From a checkpoint of a small transformer trained on Wikipedia: width 512.
MLP neurons of a small language model. Each row is named by its layer, matrix (gate and up: input weights; down: output weights) and neuron, and shows model dimensions 170-340. Each number is 128 + 32 x the weight over its row's rms, rounded and kept within 0 to 255. Numbers have three digits each. A neuron's up and down rows have the sign that makes its largest values positive.
After each neuron's rows is what it responds to, as a language model described it from the Wikipedia text at the highest values.

L3.gate901:143136122101115113039071039192128169140138134121102093129158151149132095115164168124168156113127093135143096143154076121131112101163078113108095101104168096120087106129129133120146088098110138146113140107102108106122159201130134166166131104179099146142140164080138149138100114098139155097048228153121171138112156129134083144134060175131105175052094086168169198140173128094118119112184146134137129074102174104093144190129147152162184136138115106130109139161212164074143143166103118111146083139179056178091090106159
L3.up901:128167096114117129180124144165179104064168096146131131125163087089121148115076191126143148086081153151124187132175084130158113077134066014086072130112089114132119109117146155124094115165097169128135047086134105120120158112119094165108086104141081191158132119186135082100117175135130128112109141131130171095137137134127141117142107131152120128102129133124133121165107129135122105092092105164133141192085139101056130141158116110131136158123099124110061059199169144117108165121128125100115142184123162101173162143145
L3.down901:138176086139141055107092183135155157147024161182131099138132097152132127129165146180136080088149123168155136141095117099128206141145070131143070134073140148118100129146144104106126137092137140139126080152182125120138131170110076125130125121127125103092112119130126147159138117178135186116104098120122126145111126134094139096115153118139141121107121108139120094125110074077138144142159132116157137133118161083105149084121127052107138096189096126136092129198146130093098121122183158087167171159145093175122116127193
Description: Superlative or ordinal words after "the" or "one of the" in achievement claims, e.g. becoming the first, one of the best, biggest.

L5.gate144:087129126163131101105102140134122117154096094121224090151147216133130107106104075150127116125105184117076145143201093090154120109163133156126093135099133130166130075135182110100097116126119101112124126126112103153079109107061144161163155115152142124117083130120161187156148119089148112150075095053117147133123072061155172170152167175117160130044179124095145138127061140123124115115120126131141139126146116102135133109127192115146168082135096102133159074101148222079135193149108146155121099142133166112172114158141
L5.up144:088169081109106123100108109104151121116076160094095089141044138104185064148114087125100117164174116081116129147206133146126133141149144127121119068095053090143149133137073120138104118138103176131116114092123148111083108093138102072181149136111102090171081141088087166124147153111019113193103166077102148092110063145098166102123189126147076131096188100153138109196120160122130118075142095146123130129115130135160114135106125102125184144155166144126149083089073093114150127142117130144105158158099084088128129086113
L5.down144:134105126150111142105105141134139141104155148109100153199197089159081092197098096089125121102140124092096126129116148155182145145135137182114196138138110091088099154154071110121147118085109190117074118139142145127160114170096145098101132077177131134153143156122105123182146101068163121136089149098117142107178131108120115157154133132119109152133091112115085142142117174127186131140122120055135156105120094094141087158155162132094199082115114178120159150135136141131128099159138036121174128150102112149134068103097
Description: Ordinal words and suffixes, mostly after "the", as in twelfth, fourth, 17th century, second season; weaker on scattered other tokens.

L3.gate330:134143095141129105102143218160118160155139112167145101102137118170163142121155149093134151151136088143106171155123089133124148113125104162093087168148169131145144102162111201091152103103130160137184117075153180147125102108133099166150153141124126074090112100131117135115143119121107170068199175077070107211161076152027082134123086089157092099150073199101121175145062070113117129149144123137144106061076126108144067114131127141120122129152147137117059152189099133161155110092109155119109125178136123134082173126118
L3.up330:197127120113141074163098101140115098167117113120144151154114147139153118106102111160119160117143169174101128127140138114159121160096160142181109125131115127131134113113145180143114096129098190152114134147142098167094144054185186168107051103147113144115159134138119177115161070124167141111194144153153134092123191094128062150121208112134121105108095124111119090156131140206138128163087127083078149097090113112117121132136128129172182143115123083087171226098159085168138160134118119131213141144186190111091134112126
L3.down330:138126132101168097148127097108116102181143089190143090090158181147101111137156117127097164131113134166159118104138131151082105117109127051141142110131111096185132097146054097165117112108158122148143144134198145164138114119096123145146108116138145105111189127171116180163086075130136149136140193124134143098042180114121083158141065061078102143130128133127240096169129101073145127073133122129115133118142157085156139157130141151142081201107104138154158120095141140144114111162139103099190120133173158126097111113083
Description: Second word pieces right after an opening capital or consonant, often at section or paragraph starts, e.g. C-r-ime, P-ent-agon, U-.-S.

L4.gate947:065144168094135201137129165178163147115121141104140106089134097164197124158069204137127137067130178064210173155098114125133115166189114099135155147077147124136152162103092128065113194101089069130109130128141090151129095119144145151165125132046150090150135132165120132132135165198135157143133170145095119105151116166114091155106102107087115150120150184111187185148039132128099116160088124125141156080163143198120179082136127158079094152116148152095142173058134167157106174104133107107146139167187039135169101129183
L4.up947:109167121187146119151161102142094163174141225182152144113178115156174111136148188170122142112146162160180111171170125078118147096137183161106129150175113165182098096168058073177127141137120147130134090150119126137109159119119134094173181122055112122136132123228097132181101142203162140117122124069095160133111101107062150169155132140123125083100117098085164108107104131106117061128132133104123146134156148096149111150116132136141093122119144144129176136128126142138098102184105149144097205163144169159138167171117
L4.down947:136091127185119137155179131134121138095104085153179140082109201158158065212136158101133158086102110141125153030119122054219109111105151146179101137162117193137167136138127098109122112086169109107138108198153123092055155104136183122158143115153042135138078180117075131129140138084188115126126088098096090109135132150074145150164178107069118089085088142138106105129082166135151104117104073129136122047103127139144148162195148128165127111187170144169117108093148147123110110113112079155165127143137113099138116102130
Description: Determiners and ordinal, superlative or positional modifiers opening a noun phrase after "the" or a preposition, e.g. first, best, northern, the; also some name starts like Mad(ras).

L5.gate2:107073136115131093129079138124129156128105103075125136105112171177144129148133076119130093092130200125117129122076146117081150067158105112160128133172186109163089153193188149126084138104156116139088208132121087112150159102138121097147114154165112121073097160137143163146108197148079134141098178064077158099103144113145135149087148051081117077133193117114156160129147097131085184117080143112172120154169155181128136130094125141117089164122127115169117162126123127164139115150123093123117143191131098102077150094113
L5.up2:109083088137111109123140149062162157119188118100097130136154139089129134124105115092140105072121117165133104104146101131135186083109134162158060056156089122152113124123142075097062088096101117101116168102163130138097101134150192120082115126112097162174105167146067137139093128197040150149088104095139085089114071111112175117146108172104118125093125129080188079135129100115077056209134095100098169116146144152179129095159132124127153214098156130094134116169105098209138159129127115069128144079146165141137116088119
L5.down2:121110131162124147182109114141073132151189139072167081120151150134126144104117155158154176096103167105188096145113130138138115203153153151071171149123147141136090085121092129106138120081132109093048120139118093119096162099117152146133105125117101122095138158111069219124079120137140151082118121138079125089091106182095138125100128103127107128106110115108191152133125119130077205125084104131122135080134116120118099056104114128122131142069098131176069074083126134131125137171185089136128184142105119121168108070171
Description: Short subword pieces that begin a split word, mostly right after a hyphen, opening parenthesis or quote: tax-ex(empt), high-qu(ality), (J)uly.

L4.gate160:138102051109102120136217134110075118145074114179140120119119103110138134188122139161145126123153186119144111067062103141127124095042128088081087166074167124123143125118150067158113094135074124196112114084181177136047128102147137118153139107178128108086142146154089102154164116083154120105179074124173129179145116152157089146148141131152157096084107081123132109111078066147124097108130170140136111152150141131169144117061172159066133086186094150136103133160105182145094127183165117112142173183175172168097164133091
L4.up160:165147024104134182167130111089130097093181163171128141092175190126110078153182184203123150112178123144185224103123176143150150156108129148089133193137195155109101150154078145209163132162159104104191125147113099138088109144136111171124180158207083142151149139133120115092137129090061111157157139185096083125064152100116153126168125121146163130066155117149071101141115158115190092086074113112143155151158172114079088108138133137155129084107154111099169113135077170077097150127112169159151076111137134109137177180144
L4.down160:119212109121155169084151161109123145158037089096100071102074128104180135121156195101188068120114070138082169167180157161116146103175074096162101168129153166066095093118099079154104147159229078150158125117173115079230134139154180163091157160078113194115111145126109102129139181132150135165133111125149119108112121127093102079148175123122121160120166192175124105155180116093081147128144213163139150179140104171118141127145157153095175117085141104113094153156105139142099151079142148149090128154173103137155146133158
Description: Tokens partway through a split word, abbreviation or number whose completion is predictable, like the period in U.S., the comma in 1,500, and d-ies; also in before a month or year.

L4.gate188:116111162129154142161164170132150152126094122128136133090139027163161131151156149139155129179085082085122065108165157117054147130152174128109073113128096116086228127140126173122175121092104165126131137165175161099188104183066070145149050144168074143113158087119128180132158109149108165139146089133068082114123122161082096104175122120123172113176114133104125089169120119095119085108116096163107118181095127174208095115097169178137139095116077115107126107109084163157149139144116127149134166109129154070137178127178
L4.up188:098154127140075211042122111126082136145159157172145107117111166104090125153109128125161119086170166153098146113102110126099072184076116076114117102158142168095131121108121145118171161127128141081154159103150158099130106166139133131126146090080110096174112150179092116154122085150168080160137110145112114108150081153086119077114110129145140156114120101105086124122079076122124200152162114162159090186123145138159139106097076208191113112122118154112122146083199143092127103104141043113162136119119073130139099163129
L4.down188:141131144178120192104173086140083141123190132113070074122069129081090111124183152137146077123192176174119104081086102116157121168154104091091152092161121107095126113139068101121140082114153182134143147185144116150071151134036103131155174191055167128151111135098123077138095127109165077196132120093177133156196121121112150139158120153130105158102097075122146149098122021119118156139150110156126109163150144142077138132097141126134165158157131225078116093116161094130115062119078098149162083147132104124138151106121
Description: Short word pieces opening the second part of compounds or names, often after hyphens or prefixes: cream-yellow, go-between, dis-mantled, under-whelmed.

L3.gate718:158153102202138162118167138072135124157103166174139133166040099117103200103127162100163144179126147137145161100165135118147142100149150035118087122146130181105163108108103186100102110131128213122096141129126183146160121126164091133114089189111082152138177143090138154195117139142132173113046104112189109121125173161125143159150138098111166115136093129135121139128134133183125042086082116168107091133098134165144107138143139071144109176154103168136117125192137115150125157162142151073142092139153153111141092130096
L3.up718:102139104120212179170117135115125129134156146152175124101126066130198131056100109106156149092116094141187128147120099092163130089197129112089134114100200118106079109119105133089141132093083158121106144114167143076193143105145136201230140110094104052103169108080158182146141161086104154103116147118138149127106113183145074197135152118088163073138113100170080168128163061148139131092143107173141120146125160137150133126125156109147114116064182088151126159145138141066154068080105096150097141179135106139111143091087
L3.down718:061115184115192095149172098106060195128213153104142110162111122120107174152090129194113132114083127122138092146122139134161121159134141086107088119130123050106122109072166158045093106021072072130194110122101096134115074152128213159091092124133077118134120167124147111143134122159136125122115176159144115097122134123135126118163059132114128107124167115130137150135183073095116140126180105169113094105118141098160136100126137109147103110171075097100161180108141139152139061115095144135076119186133100154165159106146
Description: Short inner word pieces of foreign or rare names and words, often in tables and lists, such as Mon-et, Lu-ay-za, En-ix.

L5.gate175:097104145161174098167163154133104129154089122131117089112133122171131144115117066120027102125156147151125170107212166141052105209176131073067151115137174107079153124229168115158121087126120135144162146110183118128155142123146127123191057109199134133089177149173139137134081153089126088119138102100095070109162135119131075168171116108127096122163103151173119133164129045117081089114107104083139088119174132185166100138090138097112102147070086078124114145134079153148148118115148109125140131151109079117063131158150
L5.up175:089133147185152095163087116136148102108038144087086056087137118156140117111155108108201103172103117103073110140124067130160101180148141085076107179127084140088178070136066210122088120099093174148112126220154164155158170066161096164155131115105086113103140101116075151119111140092148105134106110122135135089062135130120118118099130093112108101163103137114106154095147120105156086078149148096130119128131194140210115123144171125126123196142085073083147124169145170135110129125143140155132094174082125164151136142142
L5.down175:149107178107113065184164148091126125138132145156174158142168081097079165168107122150170124070150067144110120164125090055148109096055125126114096133117095161139137078126109194141105215120082143115082124146114118105142133113164135123149122117187137142136120138111121145110113133093092133166143096166150109149163162137101115108144033111158097200182155187092145083126086090137125142141180111118110102142119135115195155141148113156049124158083084068096156105114133155145146144106065158118087078098162084117162103127140
Description: Second pieces inside split words and dotted abbreviations, such as the o in Phoebe, om in autosomal, and the periods in U.S., Ph.D., and i.e.